Weights of a small transformer language model: 556M tokens.
MLP neurons of a small language model. Each row is named by its layer, matrix (up: input weights) and neuron, and shows model dimensions 112-175. Each number is 200 + 40 x the weight over its row's rms, rounded and kept within 0 to 999.
A block is one neuron, or neurons of one layer that tend to fire together. After each block is what it responds to, as a language model described it from the Wikipedia text at the highest values.

L6.up424,189,226,261,117,167,209,204,160,140,211,128,183,217,153,154,183,229,243,245,245,204,228,235,226,195,214,258,233,198,109,221,286,200,235,203,193,227,138,268,176,232,275,218,161,220,181,182,226,107,194,214,191,157,196,152,200,229,167,169,245,107,157,216,103
L6.up498,201,239,238,166,247,199,151,164,168,236,284,143,244,148,224,233,194,211,132,227,174,225,245,247,214,210,246,196,184,190,272,247,147,230,183,109,172,168,195,176,288,192,201,205,141,210,232,203,204,198,223,199,130,250,277,218,159,259,148,155,218,107,194,198
L6.up556,161,177,201,198,211,161,261,280,175,152,156,226,161,223,202,160,205,209,218,230,170,160,278,220,134,257,159,281,275,215,188,194,242,137,171,262,171,172,289,251,171,236,180,181,240,184,113,180,237,272,326,149,219,215,210,98,208,172,148,212,181,251,183,131
L6.up640,128,182,187,252,130,298,231,256,143,172,173,212,177,182,175,263,180,165,196,281,166,186,154,194,247,202,153,261,224,139,225,231,256,301,249,164,226,209,187,131,260,206,196,181,272,194,157,227,204,232,185,185,189,256,238,198,231,309,205,222,205,188,148,188
L6.up718,193,209,168,123,137,248,221,167,192,257,212,236,225,207,206,168,214,219,168,237,167,233,199,255,214,213,281,252,185,148,229,212,222,141,278,189,186,127,286,156,149,150,178,223,175,211,230,142,139,137,174,188,192,230,223,179,238,251,156,248,125,223,187,222
L6.up1018,194,234,204,183,199,277,220,298,273,161,234,175,249,245,140,250,130,149,249,178,227,279,201,149,187,239,140,154,237,227,201,261,188,233,217,175,91,206,170,158,200,226,248,291,224,131,159,171,145,176,198,218,183,187,93,181,258,205,145,267,145,223,223,235
L6.up1043,207,181,226,224,126,170,160,177,214,243,262,250,153,138,228,262,241,211,192,183,172,195,260,189,175,150,215,177,146,196,243,207,213,236,269,147,178,258,180,219,210,255,132,123,122,200,254,200,195,228,277,237,142,218,246,270,177,239,168,262,186,109,209,147
L6.up1109,254,226,185,198,184,229,253,167,151,255,208,151,232,185,196,238,166,167,180,149,186,211,188,256,218,109,242,214,245,243,246,216,196,256,227,208,147,234,264,220,140,231,235,170,176,192,200,178,205,129,159,172,235,261,191,140,239,261,220,263,220,227,169,159
L6.up1416,201,221,203,263,232,255,211,230,231,229,204,254,199,245,108,139,175,176,248,210,192,215,262,244,171,156,201,207,195,193,183,175,229,192,222,220,148,148,197,169,160,165,198,231,184,179,72,196,193,237,221,199,148,179,156,170,231,156,205,195,216,159,193,284
L6.up1648,243,179,181,203,191,181,190,241,218,200,178,147,168,147,217,125,290,184,244,197,200,241,236,226,187,174,256,212,151,207,142,145,212,210,210,183,174,172,222,110,207,236,237,214,216,108,207,159,280,200,281,166,185,216,170,180,244,177,211,237,226,264,224,146
L6.up1850,220,244,198,145,208,220,130,219,220,229,208,173,215,198,181,228,182,170,141,276,160,245,160,284,143,141,191,292,207,204,208,158,219,198,220,205,178,204,203,270,194,243,256,175,229,166,198,179,99,216,207,207,156,155,183,245,220,228,166,257,249,144,162,211
L6.up1858,186,154,176,202,186,259,191,257,182,230,186,150,183,182,179,251,174,194,182,174,213,230,187,188,173,199,211,193,260,125,253,235,213,171,226,134,150,287,240,198,206,211,206,149,255,230,155,212,161,220,191,267,126,263,192,191,167,182,250,220,264,152,247,201
L6.up2057,236,233,205,222,197,161,230,196,129,253,148,138,277,232,118,208,288,207,227,180,146,209,239,208,215,231,179,257,158,260,204,224,160,174,242,236,264,193,235,231,128,154,173,154,126,151,197,197,192,159,244,168,259,152,152,286,208,145,180,190,187,186,196,288
L6.up2118,201,174,218,173,214,188,215,116,159,140,203,210,248,222,181,184,213,138,197,142,215,178,162,196,192,226,295,266,281,228,136,190,170,171,224,108,269,232,163,178,245,199,155,193,292,146,273,164,226,254,210,176,167,185,170,197,159,273,215,234,179,239,232,268
L6.up2192,178,175,200,171,185,199,244,265,209,188,234,233,185,175,202,252,222,195,233,218,153,164,230,225,216,215,182,244,226,172,195,260,245,270,177,205,162,259,237,154,210,169,239,151,160,152,279,232,173,168,216,201,150,232,225,133,163,192,165,247,184,176,253,113
L6.up2272,224,177,253,305,223,178,220,169,214,150,203,240,134,180,177,157,160,128,228,244,191,168,246,131,168,202,154,194,169,267,177,229,106,149,168,147,219,236,162,296,194,206,229,221,292,198,145,230,173,194,175,163,131,187,207,227,164,232,221,187,220,200,227,235
Description: Title or category words, often word-final pieces, that a proper name or number is about to follow, such as President, General, Hapo-el, Stage, Section.

L5.up259,229,186,237,224,159,222,186,232,242,214,145,242,209,213,144,277,235,197,179,113,139,231,278,126,179,207,109,176,200,206,289,283,213,284,166,187,159,145,193,263,170,165,163,182,229,170,237,196,178,243,235,199,249,179,197,206,155,241,176,210,146,241,226,220
L5.up1053,194,177,225,204,176,183,148,217,219,233,235,248,172,276,210,172,232,267,191,210,167,197,264,167,183,234,144,233,232,207,159,195,147,290,174,219,179,213,194,184,167,168,268,147,193,119,184,254,243,133,245,212,114,188,249,225,203,184,146,191,197,249,141,205
L5.up1145,248,180,319,219,205,192,155,181,191,206,245,295,210,127,200,270,209,255,175,199,162,224,209,237,202,79,220,127,207,228,209,190,149,260,163,223,210,162,183,200,184,184,176,140,116,209,209,201,210,232,230,173,150,159,187,263,224,237,174,187,173,155,179,226
L5.up2121,150,295,240,150,208,221,153,246,143,158,213,254,169,267,265,229,185,204,200,198,120,215,224,182,258,234,201,298,151,223,174,186,177,198,157,192,161,163,219,179,211,163,228,292,147,234,147,237,196,269,228,252,174,189,265,287,212,235,188,118,232,140,202,198
Description: Last token right before an upcoming personal name: role titles like Representative, Champion, writer, words such as of, by, daughter of, and table separators.

L6.up141,217,199,261,204,130,160,194,200,254,221,161,165,217,266,195,242,216,150,221,187,153,185,251,168,243,166,206,209,189,177,305,148,206,253,199,180,171,115,179,210,191,183,188,201,220,214,78,253,228,171,174,176,124,252,163,133,243,186,209,207,216,193,124,153
L6.up199,157,213,283,192,180,255,240,197,300,283,176,130,267,187,205,214,144,154,211,265,244,186,236,128,165,116,225,255,127,218,165,161,189,153,114,234,162,205,210,243,140,243,132,218,228,236,178,186,213,231,216,194,212,185,139,316,207,206,153,240,148,171,192,225
L6.up251,240,200,177,215,259,219,181,164,210,191,225,210,281,180,261,276,228,331,235,267,262,156,234,212,225,153,227,212,225,183,211,195,182,189,120,192,194,149,181,112,156,273,283,162,159,242,230,121,224,211,282,201,232,238,229,146,204,202,219,146,244,203,267,233
L6.up268,211,191,154,129,190,175,138,209,216,149,164,203,249,223,232,192,124,222,177,205,190,264,205,231,200,246,272,254,163,212,149,206,231,206,269,271,38,217,195,172,188,183,229,183,203,131,206,175,222,179,187,157,213,135,195,230,242,232,200,143,212,210,178,245
L6.up324,214,172,186,209,188,196,198,202,297,226,262,189,189,160,190,202,215,259,202,205,116,222,302,177,215,162,181,184,180,275,213,175,243,188,176,216,218,140,193,262,196,198,151,197,218,222,157,211,154,217,162,260,166,291,198,132,221,209,166,203,188,200,176,117
L6.up337,184,246,206,176,215,195,156,177,289,219,190,179,246,180,226,188,248,194,177,239,183,218,200,226,212,241,164,181,206,135,226,216,221,222,158,242,171,273,214,185,152,211,217,158,179,204,182,224,164,256,154,236,156,123,175,230,211,157,177,185,181,172,184,196
L6.up423,178,153,213,170,264,214,175,249,218,199,242,134,205,155,220,240,47,198,206,201,180,195,177,228,227,118,174,233,170,259,224,148,178,166,258,177,226,204,127,252,145,170,218,176,225,280,215,234,224,261,157,178,232,202,234,276,217,258,73,206,127,97,197,192
L6.up520,198,175,176,201,236,168,157,200,202,146,257,168,248,153,147,205,164,126,227,188,229,181,285,284,199,178,212,220,257,200,193,189,189,163,185,201,102,139,171,145,117,205,132,145,211,186,198,176,215,272,229,215,230,109,198,238,251,234,200,178,203,94,205,187
L6.up627,225,178,221,195,185,225,153,195,181,116,186,230,236,225,270,216,246,240,193,284,223,194,180,210,239,142,172,205,222,145,133,196,110,181,191,205,165,162,251,109,221,261,191,178,219,222,204,151,266,195,194,149,239,194,169,250,176,199,203,198,169,227,220,148
L6.up857,190,210,146,205,210,168,157,175,221,264,208,199,284,166,224,275,144,214,176,195,280,204,210,160,254,194,215,152,202,250,224,180,196,199,211,268,197,200,225,157,184,185,211,252,209,258,238,127,228,216,193,120,188,219,211,103,135,119,192,206,253,203,197,295
L6.up1032,200,178,215,188,251,136,227,218,240,185,189,224,263,211,233,256,227,277,268,316,164,261,223,260,232,71,222,159,131,158,186,226,258,182,208,210,198,182,161,141,191,251,214,183,156,222,224,183,156,240,180,158,247,200,227,185,230,212,196,163,226,227,170,155
L6.up1185,250,155,243,216,228,141,184,124,170,264,174,168,253,151,213,270,183,246,255,264,161,243,285,180,281,151,254,205,214,149,208,180,134,189,122,204,206,265,160,160,111,177,204,173,168,217,210,176,198,233,209,238,204,207,127,230,206,179,171,239,119,172,203,201
L6.up1209,228,177,225,234,138,149,192,103,204,194,259,213,211,134,236,240,184,186,211,192,178,224,187,230,281,179,203,211,122,176,224,179,120,210,216,130,259,256,111,262,191,160,178,223,248,238,186,198,208,201,213,214,163,215,257,174,219,165,229,226,188,134,214,228
L6.up1327,170,208,167,240,240,199,163,162,217,259,226,171,260,209,170,109,157,169,181,241,222,233,266,190,211,169,273,221,178,253,278,131,173,219,130,201,155,204,183,122,249,214,247,114,127,143,200,270,216,232,179,177,174,226,196,212,161,280,217,158,180,149,198,239
L6.up1591,150,218,159,256,193,192,229,236,213,276,151,192,231,121,132,221,227,220,117,275,198,266,267,233,210,177,162,187,251,183,114,177,153,132,117,163,132,234,152,166,218,152,185,194,205,178,158,189,226,260,184,138,235,156,225,221,197,179,105,241,159,221,205,255
L6.up1880,297,204,175,265,212,137,167,203,171,319,198,187,181,243,214,217,249,189,169,268,183,225,223,165,228,202,241,152,190,132,264,271,132,172,149,174,228,209,236,226,215,223,204,232,273,172,160,227,243,190,182,171,287,181,160,208,223,195,201,238,250,151,234,168
Description: Prepositions and verb endings that come right before the person or team receiving an action, like losing to, founded by, facing, married.

L2.up1514,158,176,188,264,216,254,140,145,211,194,262,259,260,172,221,175,180,249,202,196,202,188,205,201,186,198,227,164,236,196,161,204,192,236,177,196,297,209,241,205,110,226,167,251,213,221,200,211,209,255,171,209,177,174,180,226,187,125,249,239,139,168,156,194
Description: Prepositions naming the other party after relation words, like dispute between, ties with, match against, designed by; also pipes ending sports-results table cells.

L5.up920,206,269,208,243,179,253,212,221,242,165,267,166,98,215,219,162,183,150,107,236,243,238,211,173,215,183,212,247,250,229,144,225,168,234,155,147,253,227,104,214,144,156,183,209,201,130,215,199,176,217,227,234,114,198,144,238,230,245,203,175,198,289,125,230
L5.up1195,229,302,231,155,198,241,192,161,202,314,219,165,226,258,229,193,133,176,97,153,208,179,206,202,120,137,237,232,179,177,196,212,217,225,180,218,206,219,291,217,228,180,218,231,227,265,215,224,246,256,144,244,158,132,173,218,123,222,180,215,203,220,234,166
L5.up2165,202,203,206,198,223,162,239,218,296,173,170,169,209,170,249,169,186,191,205,147,283,212,156,211,220,248,228,255,247,154,198,182,185,160,146,215,217,247,168,225,226,203,166,149,139,189,226,261,175,181,263,170,189,225,183,195,154,206,216,159,238,187,175,197
L5.up2186,251,267,224,169,159,223,280,218,151,258,197,192,164,234,241,231,145,284,160,199,151,247,175,221,227,152,185,119,223,270,170,212,167,168,174,247,287,235,245,206,162,181,202,234,186,192,249,232,262,141,203,177,167,179,144,208,182,135,149,211,206,191,272,176
Description: The article a/A opening a noun phrase, often sentence-initial (A total, a few), plus numbers like two, one and word-initial A pieces (Aulë).

L6.up37,130,204,131,254,121,153,203,110,223,206,225,164,183,237,179,254,211,200,166,203,218,199,170,215,157,116,147,215,148,222,268,219,234,98,188,157,247,262,245,146,166,210,245,215,195,216,175,249,104,193,155,212,210,254,236,187,233,106,200,219,118,133,252,192
L6.up41,262,174,216,76,149,212,213,177,269,204,199,207,205,171,214,259,207,247,199,285,259,213,306,242,189,181,200,245,235,231,244,144,269,206,166,229,182,161,264,232,155,256,207,227,289,298,228,173,176,215,207,198,174,224,229,190,183,209,250,246,193,222,203,138
L6.up104,129,213,193,177,148,237,221,264,178,261,185,182,130,170,182,227,125,248,183,217,172,252,238,147,210,191,153,214,151,205,156,260,202,178,175,246,177,197,210,190,157,256,226,242,160,176,243,192,221,236,227,191,189,159,202,231,161,179,229,221,234,174,202,199
L6.up319,191,219,115,207,277,72,143,159,205,199,306,166,236,264,263,215,241,266,143,223,216,194,236,160,162,145,290,220,153,246,161,207,216,234,192,262,277,216,138,240,243,180,189,205,301,213,288,253,164,242,168,212,142,142,159,174,238,193,246,226,226,164,169,271
L6.up470,181,203,158,183,212,165,268,180,179,198,213,209,165,214,236,233,188,174,169,278,125,219,220,258,204,212,198,119,219,204,237,227,205,176,146,218,209,228,255,182,261,213,191,194,187,205,185,238,292,231,178,154,45,208,178,125,224,245,175,276,171,206,198,154
L6.up611,151,131,208,164,191,136,191,170,173,226,199,245,223,219,254,164,187,250,134,233,264,239,242,144,210,172,193,181,237,221,174,213,268,201,161,171,188,197,248,173,169,273,208,213,208,195,143,206,221,222,157,270,249,167,217,189,217,279,228,196,188,226,240,210
L6.up749,143,205,191,178,223,206,149,165,137,205,239,236,147,228,224,192,223,207,196,242,175,216,173,191,170,261,203,208,262,217,213,181,162,229,224,180,134,232,233,148,212,194,234,259,208,190,207,217,216,200,92,246,223,175,202,151,186,223,211,297,176,165,156,135
L6.up918,154,218,200,205,148,235,182,235,193,186,186,285,181,188,243,237,236,221,277,172,228,272,264,175,200,189,166,114,224,95,229,267,291,156,198,264,191,246,247,268,158,175,174,209,162,210,122,194,239,216,168,214,234,265,174,319,175,199,179,172,263,171,217,250
L6.up954,181,248,214,225,173,234,171,224,199,195,173,264,240,190,187,70,208,241,115,216,159,196,185,177,207,187,169,195,225,223,245,194,229,264,159,182,206,149,141,259,187,236,206,131,202,123,252,256,167,225,165,221,178,169,156,176,187,195,264,188,174,159,188,205
L6.up1357,299,183,167,177,228,126,188,226,221,217,157,216,205,208,167,236,167,218,205,223,249,230,198,131,215,127,201,110,181,138,247,216,207,144,240,245,202,163,172,196,212,218,206,216,156,185,171,196,183,208,175,217,146,183,243,187,276,192,142,268,206,135,200,169
L6.up1659,226,192,165,186,125,229,176,203,221,150,209,227,158,261,242,237,195,179,171,198,181,224,161,229,185,160,183,188,218,233,149,215,192,198,286,181,210,139,238,190,189,235,203,230,250,227,205,228,144,208,205,198,174,161,193,158,110,216,260,228,219,251,163,219
L6.up1737,248,232,211,212,204,169,238,227,210,195,153,231,256,272,255,239,181,212,134,183,257,212,210,185,272,192,271,232,247,253,147,239,219,259,205,212,180,159,274,146,223,179,165,235,155,200,239,233,154,221,118,146,115,119,186,90,194,195,218,219,254,216,212,204
L6.up1846,202,175,166,175,259,122,206,216,266,216,221,252,199,161,217,125,210,180,188,214,209,202,179,183,218,188,250,192,219,128,238,244,175,171,155,234,228,174,250,191,294,197,213,263,170,269,176,163,166,250,195,201,175,228,182,170,144,266,135,141,262,222,203,178
L6.up1884,173,246,224,183,189,267,161,213,195,199,222,213,239,144,199,151,265,215,139,226,114,177,188,292,221,166,201,159,171,174,224,214,225,175,165,189,176,214,204,152,175,222,222,259,265,186,178,256,289,178,208,240,161,192,204,183,217,170,255,186,246,189,180,204
L6.up1933,114,194,263,220,163,241,195,221,189,242,256,214,187,260,206,231,197,248,161,137,222,247,250,218,168,123,190,191,284,160,212,151,170,83,213,258,236,205,208,204,213,251,198,178,181,131,229,177,269,284,220,200,199,258,199,167,154,185,140,167,203,204,250,246
L6.up2014,224,173,166,183,149,242,192,218,269,210,203,197,194,150,197,256,213,258,235,203,177,218,197,172,213,194,234,238,174,153,239,166,216,254,187,181,242,224,218,189,176,148,230,203,174,172,200,210,139,183,188,198,178,208,161,227,185,196,209,262,160,192,161,208
Description: Single letters or digits that begin a word or number split into pieces, like O in One, c in covers, 3 in 3.8.

L2.up1882,201,209,209,109,218,212,229,207,175,269,164,193,204,209,127,208,180,200,181,150,153,233,224,254,144,216,220,154,245,128,216,144,163,220,180,230,128,226,154,203,164,207,210,182,195,85,192,191,236,165,160,188,139,105,205,149,162,258,242,231,253,231,164,143
Description: Words that set up an upcoming quantity, such as around, approximately, up to, more than, maximum of, c., and split number pieces like 1. or 4.

L2.up1157,193,168,206,189,246,210,160,191,151,177,185,228,198,154,220,288,224,133,129,178,132,230,194,235,222,223,234,255,184,209,235,212,186,245,272,143,216,212,249,161,233,191,196,203,180,148,208,250,261,208,199,173,139,248,200,271,89,169,212,201,269,176,203,206
Description: Mainly the end of a title word just before a person's name (Senator, Representative, Prime Minister), plus line breaks after dates in match lists.

L5.up123,287,196,208,264,206,162,185,197,212,170,263,230,201,182,233,269,192,306,210,207,254,174,312,151,169,95,178,119,232,158,166,201,190,193,191,219,215,192,198,183,195,216,272,114,271,251,206,141,182,200,177,240,156,157,209,167,224,188,168,250,216,220,203,174
L5.up938,237,262,202,200,263,146,233,152,177,191,202,143,222,237,303,198,176,293,174,251,167,278,297,140,235,207,252,162,184,197,191,230,107,178,175,207,178,155,253,229,196,198,291,137,146,230,218,261,182,208,220,175,144,166,200,264,211,172,172,158,287,150,201,136
L5.up1188,244,166,143,223,131,150,223,254,124,177,199,289,199,242,165,276,248,333,164,215,177,134,291,213,226,159,178,175,232,245,136,156,125,311,213,256,170,248,248,159,194,183,233,234,272,172,220,234,193,238,271,233,140,156,202,199,170,236,224,243,233,188,157,188
L5.up1430,220,182,242,251,206,150,188,168,201,250,169,176,214,218,205,277,175,271,146,257,165,224,282,218,238,134,190,197,220,227,183,160,174,186,139,222,152,174,219,206,184,270,291,122,260,196,190,163,206,148,230,207,175,208,219,211,168,158,204,240,224,223,123,222
Description: Fires on the main verb right after its subject in narrative or historical prose, often on its first piece, e.g. tries, offers, decided, acquired.

L6.up71,161,191,234,209,202,208,188,238,225,281,196,185,162,135,142,253,161,250,173,140,152,238,214,261,263,213,223,192,291,196,177,307,181,280,222,224,205,177,174,165,139,179,170,226,138,135,211,237,220,154,155,245,151,192,233,260,206,183,251,188,99,198,190,154
L6.up130,174,141,199,180,152,241,218,145,243,192,169,207,223,167,126,171,210,184,229,239,255,181,175,215,239,224,284,221,274,203,177,220,127,240,179,219,156,140,220,148,209,214,204,266,147,199,176,102,241,162,190,159,187,248,248,253,219,203,237,211,115,178,142,245
L6.up320,212,265,224,245,170,196,282,206,203,200,116,217,200,218,210,234,221,284,131,160,280,173,278,188,202,119,202,136,248,203,202,201,138,245,252,268,161,179,239,221,139,236,178,158,194,193,184,171,111,179,158,209,167,161,198,238,194,199,187,231,195,186,144,222
L6.up388,236,203,140,163,219,213,222,184,216,112,138,190,254,223,244,186,195,269,269,132,189,258,173,170,237,249,237,150,166,151,152,241,161,221,170,143,205,236,200,234,109,194,187,173,168,170,106,113,175,179,197,151,203,121,226,220,239,143,192,231,198,204,231,146
L6.up441,159,201,174,217,173,162,184,294,192,229,231,219,131,181,268,200,167,156,259,208,171,253,231,231,198,202,180,185,137,261,212,228,197,222,225,248,198,258,151,258,209,156,246,203,203,131,233,173,171,204,269,160,148,171,271,192,201,148,267,186,273,249,145,202
L6.up540,194,176,206,184,238,247,171,220,195,155,244,227,209,118,206,210,136,203,160,127,177,203,258,238,289,178,151,253,194,252,280,241,175,219,163,157,222,170,237,266,235,142,199,222,170,236,240,266,176,241,162,190,181,267,321,265,149,169,130,226,167,128,167,177
L6.up666,209,176,132,267,266,271,202,254,204,216,210,287,150,212,180,240,158,146,184,218,241,144,184,208,236,198,246,163,229,203,172,282,175,227,289,203,147,225,249,181,163,252,217,260,174,187,181,117,275,197,184,247,229,212,213,265,245,158,275,201,193,188,163,240
L6.up730,222,226,227,173,186,255,200,249,252,219,263,234,175,109,156,181,246,227,93,225,209,247,120,222,181,226,158,167,203,223,93,193,205,222,228,186,157,246,177,151,173,184,152,228,187,182,175,176,252,181,238,272,190,253,228,190,211,224,241,204,237,230,185,233
L6.up840,208,202,128,243,191,172,155,206,205,195,275,200,163,146,207,211,241,273,216,130,110,138,253,289,162,185,177,221,149,203,256,228,279,271,167,241,177,243,226,201,194,254,220,212,198,248,202,146,179,139,119,229,218,134,137,240,257,187,218,184,170,204,221,246
L6.up881,207,117,246,156,222,303,233,200,212,217,172,192,173,190,180,208,195,237,182,119,249,229,173,175,224,236,254,193,153,164,177,197,189,152,97,173,187,236,270,190,205,244,183,201,159,188,91,165,214,160,279,161,205,210,243,188,299,147,196,165,270,170,190,146
L6.up945,164,162,215,278,140,119,294,165,198,218,194,183,235,181,195,163,146,268,227,208,219,248,237,125,214,129,223,193,193,140,278,201,243,221,217,244,114,203,196,125,228,229,151,175,191,209,156,144,206,209,184,204,205,175,212,153,231,188,166,211,184,192,211,221
L6.up1106,167,178,269,194,150,144,198,241,267,317,229,243,237,234,228,175,171,220,182,207,180,230,196,253,181,169,224,167,200,258,220,180,210,142,233,146,157,216,173,294,129,158,223,121,229,149,258,255,150,205,245,182,172,219,177,186,223,183,241,226,181,169,144,169
L6.up1199,168,246,146,193,177,270,163,318,214,255,194,157,209,147,180,292,196,176,160,278,273,137,205,282,176,170,242,159,258,192,293,208,203,219,219,184,222,174,184,147,284,236,237,221,224,180,239,217,172,186,185,153,186,208,259,215,207,175,193,211,218,185,260,186
L6.up1302,195,175,89,192,326,237,234,214,161,126,247,209,211,131,230,169,147,167,215,166,180,299,223,213,212,186,207,177,193,269,157,165,203,167,212,270,263,103,169,195,209,250,269,227,154,199,175,153,235,123,149,207,240,217,210,140,139,169,247,179,188,148,182,220
L6.up1952,177,215,173,201,178,208,188,185,150,218,261,191,203,133,176,136,235,188,210,205,225,196,196,177,219,257,152,274,127,160,177,201,189,139,319,190,160,237,264,226,235,166,221,168,181,193,199,158,231,164,141,233,169,197,224,187,182,189,161,177,178,248,158,195
L6.up1959,283,223,194,193,194,220,204,180,198,208,269,210,195,191,261,123,220,176,273,220,183,175,211,231,214,212,168,213,166,179,205,165,201,249,202,214,213,256,256,215,235,144,199,128,194,219,201,192,207,194,249,182,195,224,219,150,218,186,232,240,181,134,164,228
Description: Subject pronouns (he, she, they, it) or who opening a relative or that-clause after the head noun, as in "a position she held" and "a treaty which he had signed".

L2.up1859,215,183,126,222,235,164,170,273,156,156,216,218,209,179,206,214,189,219,166,218,179,213,158,199,223,236,274,161,152,166,335,205,172,192,177,155,179,203,203,156,230,235,152,186,154,124,224,263,185,189,228,184,204,275,191,166,220,196,224,158,144,194,191,127
Description: Past participles in passive constructions right after was/were/is/been, often the -ed piece of a split word, e.g. deemed, used, released.